From a checkpoint of a small transformer trained on Wikipedia.
Training: a variant of Adam for these matrices, 369M tokens, 11265 steps.
MLP neurons of a small language model. Each row is named by its layer, matrix (up: input weights) and neuron, and shows model dimensions 48-111. Each number is 128 + 32 x the weight over its row's rms, rounded and kept within 0 to 255.
After each neuron's rows, "fires on" lists the tokens most often at its 100 highest values on Wikipedia text that the model never trained on.

L8.up230 [138 191  78  90 125 105 112 172  61 138 138 128 175  96 139 169  81 130  70 127 119 138 164 117 135 155  79  93  75 108 112 149 117 182 163  90 120 115 161 149 118 103  95 115 151 132 154  87 129 145  90 113 176 141 175 139 134  94 140 115  95 113  97 185]
fires on: " season", "ry", " world", "ment", "ries", "ime"

L14.up582 [ 98 120 100 115 180 108 199 118 163 203  89 145  93 119 115 158  65 140  98 134  80 108  95 114 140 114 142 154 155 121 205 109  94 152 116 173 142 135 137 137 125 112  87 130 102 150  99 126 157  70 134 151 130 108 169 218 130 157 164 158 134  91 118 137]
fires on: "ar", " Har", "m", "h", "am", "ther"

L8.up109 [100 112  55  99  94 113 108 153  88  89 149 175 150  65 112 148 119 102  99  65 120 132  87 122 127 146 137 142 119 104 101 139  96  52 173 165 102 160  91  89 116 115  94 118 119 116 138 103 120  88 100 131 184 150 164 137 143 129  84 126 151 106  94  60]
fires on: "g", ".", "ul"

L10.up327 [123 134 118 136 136 102  91 181 122 157 105 112 200 105 126 129  89 128  97 145 124 135 145 169  93 112 112 128 130 169 187 200  99 180 126  89 123 136 197 146  72 126  69 129 136 154 176 160 133 119 110 168 123 130 125 111  21 148 128 170 167  77 109 115]
fires on: " to", " of", ":", ";", ",", " and"

L10.up870 [159 106  89  88 137 112 113 142 100 122 141 175 157  98 149 162 153 143  98 127 110 159 143  94 121 206 179 128 102 153  94 201 114  80 128 162 111 190 136 131 104  81  84 133 146  65  41  95 105  89 118  66 140 134 164 119 156  74 171 166 107 119  41 134]
fires on: "s", "im", "um", "u", "is"

L10.up251 [ 47 146 156 143 135 127 136 134  91 174 171 114 135 122 121 106 120 147 143 128 122 111 142 103 183 126 140 167 191 176  83 204 142  64 117 181 175 123  79 114 174 105 157 155 128  96 160 155 102 115 124 126 131 143 162 140 128  93  70 162 153 106 117 131]
fires on: " and", " or", ",", "-", " to"

L14.up918 [158 124 106 106 105 190 110 148 159  81 187 193 147  62 152 116 135 140 110 112  97 120 170  94  80  98 109 113  82 183  97 183  97 129 138  99 154 152 130 167 111  96 104 140 128 139  79 141  95  83 110 101 137 157 110 132  85 121 167 155  99 125 161  93]
fires on: "ell", "D", "m", "over", "at", "arri"

L10.up237 [120 104  54  98 109 123 121 171 125 167 128 142 146 123 127 179 132 165 161 112 130 107 164  91  74 154 119  85 181 138 156 177 191 124  76  99 157 113 109 113 174 106 161 117 153  85 154 100  83  93  79 117 149 151 126 187 115 113 105 115 118  95 143 164]
fires on: ",", "er", "el", "ch", "z", "ers"

L14.up470 [169 130 139  81 141 142 138 140 170 137 160 119  90  70  83 158 151 137 163  70 102 145 147 160 141  94 147  90 171 222 120 140 159 110 132  92 102 107  89 153 162 129  99 121 143  84 169 153 113  64  66 139 123 126 100 158  98 110 165 152 142 125  77 123]
fires on: "s", "ing", "ed", "aking", "ook"

L10.up595 [108  96  70 104 104 123 145 127 167 122 179 172 104 128 105 136 109 118 106 117  97 154 102 124  70 114 132  90 190 109 109 120  86 135  58 117 113 126 106 149 132  97 119 159  91 209 142  66 163 110 116 148 125 140 129 186 111  69 188 170 107 116 129 184]
fires on: "2", "ov", "1", "4", "5", "7"

L14.up806 [153  83 123  92 109 149 127 183 158  80 138  72 155 119 175 182 126 121 131  80 123 122 180 140 112  61  91 110 122 148  88 153 109 211 122 103 101 152 143 117 171 118 167  99 169 195 101  91  60 152 125 200 184 149  99 118  93 155  85 150 107 113  81 101]
fires on: " dist", "it", "st", "-", "ip", "ig"

L7.up740 [132 122 137 138 136 191 117 189 158 187 102 102 149 146 108 160  90 124 109 119  88 107  74 129 136 103 113 144 119 105 148 116 142 177 138 157  96 151 206  88 130 138  76  78 160 144 149 148 191 111 115 145 109 145  86 145 124 203 108 133 137 146 150 130]
fires on: "p", "in", "an", "au", "duc", "en"

L10.up18 [141 111 165 134 134 131 123 141 118 123 152 139  89 186 156 126 147 139  38 150 143 123 129 121 162 111 150 117 131 122 168 141  72 182  86 154 158 119 118 101 123 117 160  81 165 184 168 101  65  75  81  68 165 177 125 119 148 116 151 129  76  92 122 122]
fires on: "en", "s", "ents", " e", "on", "n"

L7.up424 [148 182  80 131  64 110 102 145 116  70 195 103 144 151  75 130 112 143 100 182 113 152 181 151 134 166 135  94 155 101  80  87 187  38 142  97 191 114 103 113 154 105 115 163 128 104 117 174 115  99 100 144 127 121 161 129  56 137 105  98 152 132 119  85]
fires on: "ib", "end", "ge", "es", " of", "ate"

L14.up296 [117 144 137  88 131 176 126 118  78 122 148 119 155 115  63 144 105 103 101 148  65 140 138 128  77 160 114  79 154 136 100 131 117 143  81 111 116 132 125  86 108 117 145 157 144 152 129 168  97 169  69 109 120  82 102 100  57 142 126 138 146  50 120 143]
fires on: ",", " in", " on", " from"

L12.up120 [ 94  64 158  99 145 114  96 157  85 134 131  64 103 131 128 121 116 189 112  73 114 130 133 130  69  99  63 146  96 141 108 162 118  64 131 105 134  72 110  92 158 148 117 136 142 126 131 121  61 120 136 120 128 129 121 163  87 119 132 118 111 141  78 101]
fires on: "ing", "ation", "ment", "ining", "s"

L9.up951 [171 166 102  60  98 115 119 140 118  73 178 105 142  77 154 108 133 192 160  86  92 170 153  75 135 152 169 106 119  99 116 122 132  96 106 183 167 104 113 171 133 113  75 122 115 111 116  98 136 101 139 142 216 126 167 141 119  47 108 113 131 114 147 117]
fires on: "oc", ".", "r", "otes", "e", "g"

L8.up459 [218 110 150 133 164 106  84 165 137  96  92 103 110  47  84  51 142 187  91 139  90 123 116 134 163 159 122 113 119 168 169 111 119 173 152 151  63 183 149  86 108  61 166 136 103 153 123 116 124 115 109 111 135 120 119 132 113 115  67 213 163 119 156 122]
fires on: "C", "R", "M", "P", "D", "L"

L5.up512 [108 163  86 150 105 108 120 156 141  76 132 169 175 151 148 112  72 103 105  72 112 118 172  76 143 122 139 198 119 143 120 117  87 110 119  48 153 135 153 181 147 133  73  82 150 151 116 146 164  82 166 126 197 112 117 170 158  95 150 149 142 122 122 145]
fires on: " season", " set", " match", "-", " sc", " station"

L9.up128 [ 62 142 130  45  90 164 148 121  96 121 201 149 116 134 182 112  76 157 155  81 118 107  85 113  87  86 143 106 114 193 171 177  92 116 118  81 127 125 132 124 128 137 123 141 110 119 154 102  59 130 162 153 181 156  81 108  40 157 138 142 175 105 125 121]
fires on: "at", "th", "-", "ac", "it", "cl"

L10.up534 [152 136  60 101 158 140 110 150  98 111 134 149 162  91  94  70 142 109  45 178  81 127 110 126 129 109 135 128 174  80 172 127 150  99 109 107 162 165 119 141 121 100 109 178 141 104 100 124  69 129 128 131 190 101 133 194  72 147 153 151 104 114  94 141]
fires on: "op", "es", "ater", "ons", "inc", "com"

L10.up328 [117 101 109 106 142 140 134  88  88  89 151 134 121 172 102 113 151 105 129  96  72 150 101  85  99 144 131  86  98 128 135 138 169 131  88 132 151 121 186 131  69 155  99 123 146 156  92 108  63  70  97 126 149  98 138 160 117 145 152 134  85 202 138 119]
fires on: "us", "ele", "ve", "ly", "ated"

L3.up190 [110 192 158  81 130 124 187 196 112 134 147 159 186  88 117 146 109 135 129 128  86 102 128  87  76 107 139 140 131 188 101 122 150  97 101 112 139  93 129 157 155 138 140 111 118 152 146 151  69 106 128 106 172 113 131 132  77 167 178 123 131 143  62 143]
fires on: " comp", " Comp", " system", " program", " would"

L9.up173 [ 99 111 181  95 125 178 161 151 140 156 142 140 120  86 122 101 143 126  87 140 136 131 134 144 104 117 108 106 149 163 114 123  98 151 128 139  48 195 110  95 135 140 113  87  96 101 118 100 137 118 100 147  92 172 155 113 107 100 100 142 183  61 133 145]
fires on: "ut", "it", "augh"

L5.up65 [139 156 108 105 155 172 137 117 107 142 157 187 134 125 166 116  76 165 145  85  79 123 128 120 150  94 107 116  96 185 149 110 140 162 170 152  95 148 151  72  96  66 163 116 120 163 165  86  72 129  56  98 139 138 129 171 118  96 134 125 115 163  93 152]
fires on: " E"

L8.up254 [149 159 134 135 105 149 181 172  61 164 129 149 128 117  74 178  50 158 152 119  65 144 122 123 114 124 136 140 146 140 124 136  89  77 169 129 101  85 112 169 179 143  29 213 115 133 104 124 143  98 104 126 121 160  99 151 156 119 181 130 159  83  69  92]
fires on: "l", "th", " Gl", "ph", "b", " col"

L14.up359 [ 91 200 109  90  96 103 145 132  79 112 132 204  88 107 105 177  95 137 146  73 111 147  87 138  85 118 150 171 109 115 114 180  80  91 162 139 131 162 124 141 115 159 150 101  75 118 157  97 109 115 143 132 145 151 148  90 105  92 146 151 162  80  46 158]
fires on: "g", "an", "l", "in", "le", "s"

L14.up471 [124 164 129  99 116 103 129 112 199 129 153 166 185  99 154 115 154 101 165 120 103 125 180 127 112 113 126 134 126 158 230 174 149 144 142 126 101 133 103 166 138 108 149 146 127 120 143 148 147 122 105 160 162 132 131 181 105 100 117 158  79 159  67 143]
fires on: ".", "s", " |", " R", "es", " S"

L9.up703 [175 124 118 104  83 119 168 123 130  96 179 128 120 113  66 146 138 135 175 122 129 144 120 129 152 174  97 155 118 185 100 164 169 129 131 104 132 129 142  68 139 103 118 124 102 175 115  67  80 124 149 105 124 190 100 180 110  96  94 115 114 162 113  99]
fires on: "C", "P", "J", "S", "F"

L8.up110 [178 184 138 124 112  89 145 135 113 164  86 176 165 112  90  78 157 175 133 159  80 139 134 160 176 130 124 124 119 189 134  95 109 155 119 160 110 145 142 123 108 109 123 156 166  60  91 119 144  95  74 150 137 158 147 128 147  77 151 155 140 109 105 138]
fires on: " to", " over", "'", " than", " $"

L10.up1006 [ 86  94  86  81 132 109 132 116  86 152 131 161 164 148 131 106 115 144 103 125 120 100 150 148  72 122 169 117 102 108  64 164 163  62 101  59 113 154 100 150 129 105  82 169 133  84  91 103 111  96 138 118 186 133  76 192 138 129 198 106 138 128  55 153]
fires on: "is", "ers", "ars", "ets", "ors", "s"

L3.up9 [181 208 134 114 164 141 152 125 112 147 148 121  88 131  68 127  78 131 143 127  89 114 110 130 132 191 130 108 102 203 138 105 127 133 133 129 129 110 159 180 151 142 125 122 187  43  48 101 129 115  38 158 163 161  66 143  88 136  88 110 112  94  63 115]
fires on: "9", "8", "7", "5"

L7.up11 [122 176 100 120 132 148 150 155 158 170 131 138  84 129 151 134 130 194 150 178  76 144 112  60 100  60 127 162 108  87 156 107 125  99 111 151 163 180 144 147 105 120 143 234  85 103 178  87 128 144 118 165 174 124 168 118  98 104 107 139 151 107  79 177]
fires on: " '", " S", " D"

L14.up118 [165 142 120  99  93 133 156 176 130  95 155 103 144 121  76 146  34  99 110  90  90 112 117  98 111 102  98  69 126 123 154  76 149 125 140 154 130 132  82 135 126 122  75  90 127 175  92 185 130 119 124 100 159 123 143 115 154 115 122  80 146 110 113 159]
fires on: "c", "in", "on", "an", "ol"

L12.up904 [106 174 140 134 106 131 143  80 124 149 174  92 174 115  59 132 139 133  66 126  84 129  87 123  92 139 104  47 187 112 160 179 133 119 154 177 100  90 175 174 130 141 133 109 156 105 141 131 161 112  90 121 124 135 156 217 109  97 115 177 127 150  72 140]
fires on: ".\n\n", " cre", "\n\n", ").\n\n", " =\n\n"

L7.up794 [182 170 123 100  92 155 136 183 167 195 115 176 135  69  57 118 165  73 137  19  55 158 115 108 159  89 174  88 200  97 135 123 173 155 167 137 148  59 129 176 172 154  98 111 137 183 129 113 122  98 110  71 116 151 113 127 123 104 149 139 165 132 149 119]
fires on: "e", "ott", "ate", "on", "y"

L8.up687 [155 143 131 126 100 116 164 159  98 126 176 138 116 109 106 173 128 194 158  75 126 145 138 136 187 141 111 165 122 210  95 110 106 168  85  97  50 151 107  83 134 113 148  75 123 193 160 117 137 130 142  83 133 186  96 159 122 102 105 141 123  66 118  91]
fires on: "E", "P", "C", "R", "H", "M"

L7.up143 [104 136 137  81  78 106 142 149 133 150 135 134 176 154 144  72 140 113 144 106 143 170 113 119 107 143 138 182 105 149 101 151 176 145 113  85 146 166 179 180 201 162 107 119 100 145  77 121 133  95  91 123 183  71  88 144 135 131 158 146 151 180 146 114]
fires on: "-", "k", " c", " z", "z", "S"

L12.up131 [ 90 150 193 135 139 105 149 154 119 146 126 129 133 112 143  51 126 151 103 153  91 181 140 128 154  71 102 123 100 120 139 109 108 155  68 127 147 178 114 147 139  98 151  96 140 158 140 156 121 103  80 108 172 172 110 136  99  99 133 149 100 102  81 108]
fires on: " E", " d", " e", "E", "n", " n"

L7.up573 [162 181 170  99 115 203 151 151 134 138 153 182  90 104 103 102  86  94 144  76  83 129 163 124 154 130 159  68 134 130 142 157 150  69 162 113 132 113 162 147 188 123  87 189 165 124 145  98 165  91 107 113 155 110  95 145 118 158 153 142  99 163 138  74]
fires on: ",", "ate", "ied"

L7.up457 [172 151 130 125 128  97 112 187 186 100 165 136 171 139 145  76 106 111 141 130  99 111 174 113  80  67 163 110 116 130 176 169  90 111 142  85 125 168 145 212 115  69 118 116 101 101 157  87 122 121  93 151 110 122 112 139  83 102 165 153 108 145 126  67]
fires on: "m", "s", "p"

L14.up446 [113 127 128 114  87 124 138 113 126  61 176 185  44 144 181  84 113 122 170  61 125 144 181  94  79 130 168 137 118 149 159 131 114 145 138 124 193 117 140 103 131 155 154 134  95 140 149 153 132 155  94 183 144 149  73 146 104  91 155 138 128 106 101 141]
fires on: "at", "us", "as", "-", "he", "c"

L10.up993 [140 157 143 116  96 155 173 152 127 149 147 112 107 106 171  68 121 128 110 127 113  97  93 140  60  74 135  77 110 102 182  97 126 174 144 110 140 141 190 138 171 144 101 124  70 147 126 183 122 116 108 141 108 102 173 115 108 139  99 174 151 164 115 169]
fires on: "F", ",", "–", " ("

L9.up930 [114 126 127  99 170 132 121 129 133 151 173 117 139 124  84 172 137 121 169  69 124 104 169 168 141 117  80 123 156 174  68 194 227 138  61 137 178 125 109  98 139 109 177 166  77  52 115 122 121 122 154 129  85 160 115 144 121 126 136 152 104  77 140 166]
fires on: ",", ")"

L12.up341 [124 138 135 160  99  88 113 184  91 135 130 136 141 117 102 175  66  80 123 112 130 107  98 181 105 150  95  72 119 159 137 110 116 146 103 103 121 114 168 166 147 152 172 152 146 151 123 113  87 120  80 121 140  83  77  92  35 174 123 127 121 105 144 148]
fires on: ",", ":", "-", " in"

L9.up693 [118 143 144 113 114  84 141 149 162 181  66  88 137 148 174  77  98 132 168 130  76 161 135  75 103 160 144 172 111 116 118 114 127  90 126 121 119 159 114 196 127 110 150 171  85 151 118 138 135 121  79 162 195 149 102 129 111  84 192 109 181 122 115 108]
fires on: " c", "m", "n", "ec", "k"

L7.up684 [179 121  87  75 112 106  77 137 100 173 133 146 178 101 174  97 138 143 109 175  91 197 172 136 113 101 167 116 165 136 181 142 127 105 146 163 194 164 125 157 128  82 116 162 135 117 133  84 136 123  83 100 142 165 118 141  47 150 162 130 131 120 114 110]
fires on: "ons", "ens", "ts", " around", "ers", "es"

L14.up711 [196 112 120 132 158 126 120 129 126 173 115 163 145 141 122 169  83 149 115  94 112 100 135 146 141  70 112 113 164 134 147 110  87 114 135 148  96 144 160 120 134 111 178  97 105 142 165 127  75 156  84 134 163 160 115 106 100  72 137 151 107 163  69 109]
fires on: " E", "E", " e", "ended"

L8.up647 [131 186  71  95  83 110  99 182 160  81 125 149 125 129  42  67  87 174  45 108  39 146 145 151 100 124 146 105 153 140 118 138 163 107 120 100  87 125  80 140 103 141 107 152  94 148 106 156 153 118 126  86 118 144 159 155  93  77 157 143 149 145 107  99]
fires on: "at", "is", "ings", "ose", " mat"

L14.up653 [133 108 142 123  74 185 104 146 165 129 132 191 139 120  92 185 162 118 113  84  82  98 158  92 105  65 157 101 101 156 134 167 106 167 137 140 179 109 150 126 157 151  93  92 157 164  69  72  96 138 176 145 115 133 103 126 117 191 124 169 132 102 173  59]
fires on: "ig", "it", "oc", "om", "id", "ac"

L12.up964 [ 58 100 115 146 128 111 120 151 154 159 140  56 128 100 124 137  98 119 119 162  91 169 161  63  99 114 115 130  78 141 136 144 127 144 125 130  80 191 156 103 137 114  67 128 137 179 128 155 158  84 144 149 148 162 125 114 113 172 107 219 142 135 166 116]
fires on: "c", "m", "'"

L12.up396 [138 143  74 124  81 173 118 169  58 114 169 135 195 100 133 123  88 128 124  70 135 133 205 151 141 115 112 101  91  88 148 137 133 177 157 173 156 132 179 101 104 115 133  81 113 188 164 134 121 133  80 140 135 158  94 129  95 127 111 144  75  81 128 158]
fires on: "ment", "ive", "y", "ement", "ry", "ical"

L9.up70 [136 142 124 116 114 120 116  77 145 104 134  91 154 128  89 115 161 149 129 115 124 120 135 173 151  95 100  73 174 145 127  78 153 135 108 155 150 124  86 142 175 163 120 124 122  96 133 161 111  83 141 103 161  91 162 141 154 130  97 163 134 165 124 166]
fires on: "ur", "ra", " more", "é", "e", " his"

L7.up743 [156 156 153 102 108 128 179 179 129 187 146 133 142  84  92 182 143 114 121 133  83 115 123 153  68 128 113 161 126 156  85 157 191 107  51  91 147 150 107  97 134 111 168  70 130  91 149 102  87  76 150 103 125 126 149 128 135 130 118 178 128 134  93 183]
fires on: ","

L9.up2 [155 183 133 111 126 153 131 125  40 168 131 128  98  86  33 205 125 123 125 100 108 165 133 117 165 108 185  68 124 146 134 137 192  78 117  78  81  76 148  89 131 145 113 176 120 163 121 103 149  58 112 104 112 182 117 121 129  93 150 163 184 157  81 173]
fires on: "l", "ull", "all", "b", "ill", "umb"

L14.up282 [123  96 164 112 139 128 194 124 154 152 146 124 136 131 152 102  76 134 146  81  77  86  78 144  89  62 143 138 116 138 206 124 106 138 119 117 166  94 136 161  79  95  96 171 134 150 141 117 115 117  87 132 161 167 112 143  87 146  99 139 162  80 139 152]
fires on: "ac", "ish", "o", "our", "th", " Church"

L10.up156 [143 100  98 118 142 189 112 173 130 210 123 156 140  86  95 104  96  76 165  94 108 145 182 190  99 143 157 137 192 164 120 182 103  96 117 155  84 140 134  83  82  79  90  76 172 168 142 133 147  82 102 161 136 202 159 136 106 122 192 120 137  91 146 132]
fires on: "g", "ing", "i", "ed", "m", "a"

L8.up510 [171 179 109 126 126 157  98 131 144 105 194 155 149 136 123 136 103 128 106 123 136 162 101 135 192 159 111 123  91 186 127 178 111 159 108 147 134 146 199 175 149 141 126 139 100  98 125 125  93  83  92 120 131 123 133 157 111 112  69 147 103 111  63 163]
fires on: "0", "4", "2", "1", "7", "5"

L9.up948 [ 99 132 101 110 120 123 166  90 152 181 145 204  94 123 113 102 100 142  67 104 142  83  93 155  86 139 150 162 144 157 149 112 174 210 127 107 167 151 217 137 107  88 135 135 130 154  94 162 121 101 130 144 125 133 136 133 102 107 189 125 112 125  92 171]
fires on: "ar", " in", " of", "h", " on", "l"

L12.up868 [144 102 164 102 134 179 149 161 157  95 157 103 132 160 121 200  98 106 121 110 100 138 129  73 141 143 110 140 141 117 157 113 195 158 147 150  97 147 183  96 158 135  90  87 126 125  83 207 120 127 114 175 146  91 165 201  91 106  87 150 144  84 132 137]
fires on: "b", "pl", "p", "fer", "in", "ot"

L3.up646 [135 160  97 111 138 139 202 150  80 110 143  82 116 122  49 166 148 103 145 166  50 170 131 161  52  98  94  56 202 104 104 132 140 123 107 112 150 107 170 177 133  90 144 128 162 194 114 130 126 126  95 113 129 115 118 144  92  88 134 200 116  60  95 198]
fires on: "2", "3", "7", "8", "."

L3.up961 [159 162 168 129 157 123 123 148 147 113 175 145 146  64 111 162 106 119 163 148  93 127  95 119  80  71 120 166 121 114 180 143  90  81 102 116 121 146 115 134 124 106  85  98 174 153  97  89 136 100 132 194 108 130  90 128 114  95 157 140 101 165  46 177]
fires on: " ext", " fac", " includ", "xt"

L14.up676 [109 170 157  95 159 169 136 114  71 155 143  48 144 126 165 182 100 155 152  59 164 123  93  88 137 113 129 121  99 134 121 121 109  84 108 124 180 132 137 118 155 118 131 163 143 114 117 100  31 131  84 103 123 119 148 143 102 104 165 128 108 169 128 123]
fires on: "ed", "ing", "es", "us", "s", "ers"

L10.up289 [137 167 102  97 171  84 109 101 114 132 125 148 148 112  52 143  86 203  66 171  69 171 103 126 101 139  96 121 186 152  96 152 165  84  70 120 109  97 133 176 152 149 128 139 184  83 145 128  72 131 131 121 111 150  96 125 135  99 155  91  81 102  98 122]
fires on: "s", "ers", "res", " for"

L7.up168 [133 157 108  89  77 144  97 135 143 118 124 135 164  54  87 141  93 135 126  60  95 160 172  69 146 103 162 109 139 196 149 122 138 103 137 121 171  88 133  95  89  98 116  86 149 118 130 142 154 115 158 152 162 115 127 117 146  65 136 118 167  81  53 146]
fires on: "at", "r", "ut", "e"

L9.up925 [105 105 134  88 113 140 121 179 148 142 172 153 185 125 122 161 154 100 108 107 137 138 128  96 113 140 183 139 138 163 165 123 190 117 136 179 163 131 126 156 154 106 122 165 148  65 117  65 131 121  79 136 175 143 117 128 140  90 182 128 159 144 149 147]
fires on: "i", "ing", "uk", "h", "ang", "'s"

L3.up965 [117 176 142 115 176 153 183 145 132 132 136 105 165 112 112 192 104 135 144 165 106 174  80 153  82  98 136  91 125 119 142 113 132 163  94 138 156 119 113 126 155 132 162  78 119 150 208 164 116 111 114 156 126 149  71  64 123 151 141 124 112  85 139 146]
fires on: " season", "ason", " later", "ould", "–"

L9.up325 [148 148 109 146 180 161  79 143 123 184 112 187 123  98  87 152  87  88 168 142 103 162 168 163 147 146 110 167 170 132 173 199 102 139 116 152 130 128 100  82 136 171  96 123 163 173 113 106 134 104 148 107 108 149  42 188 115 142 167 140 148  91 132 166]
fires on: "ly", " well", "es", " did", "s", "ans"

L5.up178 [174 126  95 107 158 142  85 105 149 103  88 110 137 141  58 110 105 145  95 169  54 184 109 146 143 147 152  85 153 127 149  76 107 179 110 148 126 137 130 127 149 126  92 107 167 142  66  84 141 119 103 132  97 123  72 155 121 123 113  83  96 137  24 146]
fires on: "9", "5", "8", "7", "6", "0"

L14.up835 [121 149 156 110 162 136 190 131 129 198 113 143 129 112 179 127 107 107  78 139 100 132  92 118 107  80 173  95 138 171 152 172 144 161 102 106 110 195 155 139 197 132 157 107 136 172 125 119 125  87 130 164 143 143  72 162  67 144 164 122 185 155 110 104]
fires on: " n", " |", "H", "-", "S", " s"

L8.up608 [141 147  59  96  76 105 133 133 119 163 173 144 123 117  89 122  37 111 143  44 117 132 100 113 108 138 172  95 133 175 173 159 130 103 145 117 139 128  94 120 152 139  64 142 112 166 134 171 132  96  94  94 166 102 137 189 104 127  77 130 142 116 113 164]
fires on: "b", "an", "t", "in", "ast", "ton"

L10.up368 [109  85 124 108 141 186 114  93  99 140 214 229 144  81  97 133  97 109 175  69 106  90 183 173 142 107 112  91 182 143 110 130 131 122 158 137  88 112  92 108 113 141 136 155 145 129  86 155 118 117 107 154 105 116  56 136 118 150 133 118 156 147  93 139]
fires on: "our", "ed", "ing", "ase", "eral", " call"

L12.up523 [116 137  54 133 147  98 170  79 188  60 160 158 153  98  97 124 113  95 152 124  86 119 141  71  82 133 110 125 161 115 130 132 153  80 170 111 113 157 108 115 130  74 107 112 116 128 136  81 162 105  74 165 132 185 138 128  70 174 163 148 126 125 111  90]
fires on: " ", "h", "t", "am", "."

L14.up559 [130 113 138 152 100 124 170  91 173 126 100 103  93 158 108 151  96 165  95 132  87 136  94 138  51 136 104  54 172 129 120 173 157 104  99 138 135 155 133 149 132 127 144 131 148 178 187 135 104 101  62  97 139 136  94 119 126 162 122 164 148 125  69 138]
fires on: "===", " =\n\n", "===="

L14.up367 [124 101 122 111 162 105 128 130 175 125 104  84 138 128 124 161 141 101 125 140  85 141 118 128 109 124 154 164 117 167 142 126 110 138 123 165  87 109 114 115  73 115  72 116 150 153  94 120 125 113 133 114 108 121  58 146 139  73 111 127 170 193 160 159]
fires on: "\n\n", ".", " /", " ("

L7.up666 [123  97 168  96  87 134 182 148 162 112 114  71 115 142 132 146 129 167 159 167  89 125 124 124  25 106 171 138  66 175 126 107 112 121 142 142 150 135 138 166 116  79 132 161 128 178  56 137 159  94 133 159 131 101 121 164 131 103 139 210  97 136 171 127]
fires on: "m", "st", "r", "rit", " based", "her"

L5.up318 [ 92 115 103 131  79 168 115  88 134 166 156  96 207 131 134 131 138 149  99  91  96 177 155 103 107 114 121 128  82 165 167 104 170 110 136 146 135 144 130 109 109  48 101 106 168 145 126  91 101 116 124  64 105 135 157 166  98 105 221 164 115  84 131 105]
fires on: " un", " between"

L12.up389 [ 89  81 124 116  68 138 147 118 134 152 135 109 153 163 139 168 156 132 163  82  94 170  73  74  97 167  90 117 171 105 175 103 145 141 132 115  94 111 192 155 176 167 144 119 161 154 134 131 102 112  90 120 102 127  81 137  73  78 185  75 113 100 153 144]
fires on: "b", "-", " b", "h", " al"

L9.up483 [ 96 102 202 132 114 120 145 148 170 118 150 172 113 137  57 147 125 107 147  98 116 143 135  76 121 125 188 106  72 206 138 174 163 169 117 135  84 141  90  97 122 108 115 135 152 176 128 149 169  90 133 136 130 128  64  83 156 107  98 145 165 160 159 106]
fires on: "c", "v", "ic", "op", "ap"

L14.up808 [145 158 114  95  49 101 147  87 105 112 167 161 172  55 104 125 133 113  67 101  36 131  66  93 162 153 184 116 139 196  90 159 129 110 149 118 161  96 113 145 173 112 119 108 119 154 110  90 101  74 107 139 193 126 158 119 131 143 143 122 184 124  79 114]
fires on: "g", "p", "2", "il", "ou"